config.toml
d_model = 448
head_dim = 64
bias = "all"
init = "normal"
warmup_steps = 200
MLP neurons of a small language model. Each row is named by its layer, matrix (up: input weights; down: output weights) and neuron, and shows model dimensions 352-415. Each number is 50 + 12 x the weight over its row's rms, rounded and kept within 0 to 99.
After each neuron's rows, "fires after" lists the tokens most often just before its 100 highest values on Wikipedia text that the model never trained on; "fires on" lists the tokens most often at its 100 highest values on Wikipedia text that the model never trained on. A number after a token or word is its count.

L8.up2094:36 44 61 42 42 42 32 59 51 57 45 66 51 66 68 38 64 39 53 40 47 37 58 40 35 42 40 31 49 64 24 50 36 61 62 49 33 69 80 60 52 46 45 50 58 37 49 57 41 67 43 47 39 61 61 54 46 55 87 43 46 38 47 48
L8.down2094:56 55 60 70 72 66 60 37 42 49 37 43 17 40 47 39 41 62 43 23 56 57 51 53 48 48 56 40 53 40 64 52 57 49 68 39 58 49 71 41 46 33 53 62 32 58 43 41 48 27 57 51 45 55 72 33 50 47 56 56 71 39 75 53
fires after: " " 34, "\n\n" 14, " |" 8, "–" 7, " (" 6, "|" 4
fires on: "199" 20, "=" 19, " " 14, "200" 9, "201" 9

L11.up1811:68 44 66 66 51 52 40 75 56 48 55 62 45 56 76 66 65 45 54 67 47 31 44 54 69 61 35 61 65 52 43 58 46 56 52 35 45 59 61 52 58 53 55 34 47 48 52 43 52 54 58 29 56 54 65 49 42 40 50 55 70 64 50 36
L11.down1811:58 56 60 77 58 46 51 63 46 50 38 58 39 37 53 47 53 50 62 59 33 76 41 61 50 39 51 56 30 59 36 58 65 52 42 51 28 44 50 53 64 50 56 32 52 64 56 45 52 53 61 59 56 31 42 46 54 30 37 49 44 40 49 67
fires after: " |" 47, "54" 6, "0" 6, "|" 5
fires on: " " 52, "." 37

L11.up1686:28 59 46 47 52 59 37 66 48 40 25 54 40 60 51 55 54 32 77 52 39 43 58 67 53 34 44 60 48 57 45 67 56 40 46 45 48 25 42 37 58 41 61 39 48 37 47 37 35 50 47 71 55 41 66 64 68 56 35 57 48 54 43 54
L11.down1686:39 51 44 49 62 54 32 84 61 50 39 47 57 45 61 47 52 48 77 47 47 58 19 45 37 59 39 71 41 49 36 43 65 45 39 47 46 47 57 73 44 52 55 41 37 56 52 54 36 42 46 32 50 26 42 43 45 28 45 46 60 41 50 67
fires after: " |" 45, " Ma" 6
fires on: " " 47, "." 10, " |" 6, "ur" 5, "-" 4

L11.up829:53 57 56 63 38 52 43 27 65 55 69 51 60 43 34 53 55 65 56 59 45 44 59 36 43 54 42 50 77 42 63 28 66 45 48 57 48 55 52 23 60 30 36 60 67 48 58 57 53 43 36 35 67 49 55 53 50 46 32 53 50 51 76 43
L11.down829:71 40 52 54 65 58 49 55 49 35 49 51 77 66 56 29 59 57 63 60 49 38 59 58 36 81 50 57 75 51 41 56 59 27 36 56 46 52 66 59 66 60 30 53 59 33 52 54 19 41 65 50 32 41 56 58 63 40 75 55 52 48 70 61
fires after: " |" 24, " on" 8, ")" 7, " medal" 5, " L" 5, " at" 4
fires on: " " 23, " the" 17, " –" 7, " |" 7, "oss" 5

L11.up1735:38 73 59 56 50 52 80 64 68 41 62 62 46 51 57 48 37 51 40 46 54 44 60 62 35 65 50 63 51 78 37 42 52 45 40 32 19 46 64 52 43 40 44 71 67 54 60 66 40 58 55 62 55 41 57 41 48 65 43 60 62 33 61 57
L11.down1735:51 43 36 43 53 61 71 57 41 52 38 49 43 44 38 40 44 54 66 71 48 49 43 33 44 72 23 47 36 37 60 69 54 46 57 47 57 44 54 31 47 50 62 55 62 40 78 34 48 44 56 35 61 32 53 55 64 59 20 45 38 69 46 51
fires after: " " 43, " (" 15, " C" 4
fires on: "A" 21, "1" 11, "2" 6, " E" 6, "4" 4, "21" 4

L8.up2100:59 48 57 59 58 27 32 71 44 44 39 56 59 54 54 57 62 51 34 40 54 59 54 48 43 57 45 47 43 65 52 57 40 36 44 37 45 69 60 53 53 27 35 60 37 51 50 53 45 39 35 41 26 42 55 60 27 43 18 48 37 48 34 45
L8.down2100:52 40 33 57 40 46 51 37 51 43 68 53 42 42 41 50 54 29 52 44 43 35 42 45 48 24 43 65 47 43 70 62 51 45 53 63 63 51 56 42 40 92 65 72 76 34 54 42 78 36 49 46 51 64 50 41 40 23 65 50 46 57 41 34
fires after: " R" 36, " S" 15, " Sa" 7
fires on: "ud" 19, "et" 15, "ac" 8, "if" 5, "u" 5

L11.up986:42 39 30 52 56 58 71 49 72 50 62 50 48 52 35 46 53 64 42 36 51 57 65 45 63 43 40 57 31 54 52 63 33 45 69 45 49 84 72 49 40 39 56 55 54 39 46 58 33 53 43 36 39 61 62 49 72 51 32 51 33 53 51 38
L11.down986:61 55 38 39 19 50 58 42 47 59 53 44 35 38 79 44 62 50 59 47 35 19 46 33 49 51 47 42 39 38 51 41 41 71 44 61 43 76 49 38 69 49 48 55 42 66 57 36 52 71 54 71 26 64 53 49 83 44 39 51 63 55 64 58
fires after: " |" 40, "|" 7, " (" 7, "-" 6, "," 5
fires on: " " 31, " S" 20, " %" 9, "t" 7, "T" 6

L8.up844:15 59 59 58 74 54 36 71 46 47 56 54 48 24 64 48 55 50 43 34 46 60 54 34 64 37 45 45 71 57 34 37 20 59 61 34 71 37 24 36 51 45 48 47 44 57 45 51 38 57 60 47 57 45 25 62 60 50 50 51 57 76 58 52
L8.down844:43 70 48 61 41 40 47 54 46 59 49 58 55 63 55 70 52 72 23 62 47 45 58 39 50 43 38 75 36 56 42 56 65 76 56 77 45 38 58 63 47 40 46 62 49 55 38 33 54 63 45 69 34 65 58 60 47 67 44 35 25 37 44 39
fires after: " |\n" 58, ")" 6
fires on: "|" 63, " |" 17

L11.up2141:41 54 35 47 45 54 65 24 51 65 60 37 29 61 50 32 70 66 69 45 39 49 36 67 53 45 70 50 34 28 51 46 47 52 63 56 62 62 53 63 47 40 53 63 49 50 52 58 37 42 55 33 63 57 49 62 48 49 49 28 65 53 49 47
L11.down2141:67 57 56 21 48 56 65 33 42 38 53 45 60 45 52 33 51 40 79 42 42 65 48 45 44 47 28 49 52 50 58 66 48 74 35 48 68 51 39 56 71 43 64 59 46 46 73 47 30 54 25 33 52 37 44 27 56 59 66 50 93 48 76 31
fires after: " |\n" 26, "|" 11, " |\n\n" 9, " \"" 4
fires on: "|" 26, "A" 10, "===" 8, " L" 7, " A" 6, "a" 4

L11.up739:49 36 65 41 67 55 37 54 54 34 42 75 69 34 52 63 39 59 57 59 55 50 60 28 34 45 55 34 81 35 56 64 56 69 32 51 71 47 49 74 44 60 52 51 40 50 71 59 43 57 40 30 49 55 61 54 60 36 42 37 59 48 43 49
L11.down739:41 43 36 62 39 56 72 24 68 57 50 33 45 29 49 48 42 62 52 37 54 41 63 48 41 52 34 59 53 68 69 53 46 73 52 61 52 53 39 47 38 55 27 39 58 61 40 57 52 44 55 57 48 59 45 37 69 45 67 54 46 50 63 55
fires after: " |" 26, "|" 14, "." 7, " Party" 7, " District" 4
fires on: " " 47, " |" 7, "8" 5, " Location" 4

L11.up1948:42 49 43 53 46 61 44 45 73 59 75 41 51 39 37 48 57 42 64 43 50 67 59 21 51 54 61 58 38 41 51 46 53 29 54 51 71 55 55 63 51 36 74 44 63 54 51 34 37 59 48 46 44 53 57 55 53 50 54 59 63 33 41 45
L11.down1948:61 42 50 49 36 42 79 42 53 49 38 52 53 68 49 50 40 76 74 30 49 52 47 60 39 36 50 61 54 53 62 64 42 62 49 68 55 50 36 73 52 46 37 70 57 57 56 51 33 49 44 48 46 55 58 41 60 69 21 32 48 53 50 69
fires after: " |\n" 46, "195" 6, " and" 4, "1" 4
fires on: "|" 46, " |" 15, ":" 7, " the" 6, "9" 5

L8.up562:45 69 60 43 39 61 32 55 49 53 62 47 43 33 40 43 49 61 44 41 42 41 31 45 53 39 67 35 45 53 57 50 58 66 60 59 53 42 57 37 49 41 29 47 58 53 39 53 50 39 46 49 47 78 53 40 39 41 46 50 58 56 31 55
L8.down562:57 31 54 34 62 63 63 42 48 89 67 64 52 80 57 49 45 57 41 39 58 57 65 39 46 47 65 53 59 60 68 50 57 47 63 31 47 63 43 68 51 51 52 63 34 21 65 53 68 62 53 60 32 48 68 56 38 63 49 44 61 72 59 44
fires after: "," 72
fires on: "," 18, " in" 17, " which" 10, " as" 7, " of" 4, " such" 4

L8.up850:56 50 28 49 43 50 41 31 49 53 66 44 46 43 37 56 49 35 55 59 41 74 52 51 56 49 41 64 28 70 42 42 54 56 69 66 51 59 58 40 47 47 56 51 40 48 53 70 41 37 61 62 70 51 48 45 33 84 57 53 42 45 58 37
L8.down850:59 48 54 64 40 64 71 56 62 39 23 49 66 68 64 52 47 85 53 46 38 51 50 71 68 53 36 53 29 24 49 32 68 66 59 60 49 45 48 32 58 43 74 37 32 54 45 30 35 42 44 61 34 66 41 67 71 68 81 45 52 64 55 26
fires after: " |" 47, " " 12, "\n" 7
fires on: " " 61, " v" 15, "31" 5

L8.up1728:45 49 47 69 40 45 55 35 51 41 46 52 48 65 69 27 75 38 57 42 44 66 48 53 34 62 39 48 50 48 50 72 33 35 42 31 34 43 52 65 62 53 46 53 48 33 41 53 62 48 55 60 46 41 42 70 58 65 40 45 58 46 40 36
L8.down1728:35 38 52 44 49 44 76 38 58 84 57 44 41 76 60 49 50 52 65 43 22 43 38 49 55 47 45 39 29 45 65 65 48 42 45 48 47 31 47 34 51 42 44 82 52 49 54 39 43 60 42 34 19 58 64 49 16 59 64 61 39 52 51 48
fires after: "200" 23, "201" 14, "198" 7, "–" 6, "202" 5
fires on: "4" 14, "8" 13, "5" 11, "2" 9, "3" 8

L11.up766:49 61 39 65 50 44 59 61 59 66 52 69 44 57 55 50 48 61 50 59 50 36 39 65 57 56 72 12 36 65 27 55 45 53 59 44 40 63 39 52 48 45 71 57 49 64 45 81 45 70 38 53 21 44 56 60 45 45 78 62 51 48 53 53
L11.down766:55 50 52 45 44 45 44 56 60 58 42 22 57 39 44 59 61 55 63 54 50 51 55 48 29 67 41 65 50 54 49 51 51 45 36 48 63 39 64 62 53 63 57 50 57 35 35 28 70 34 67 54 35 37 42 45 45 51 29 42 67 59 54 42
fires after: "," 51
fires on: " which" 42, " that" 18, " as" 13, " what" 8, "," 6, " who" 6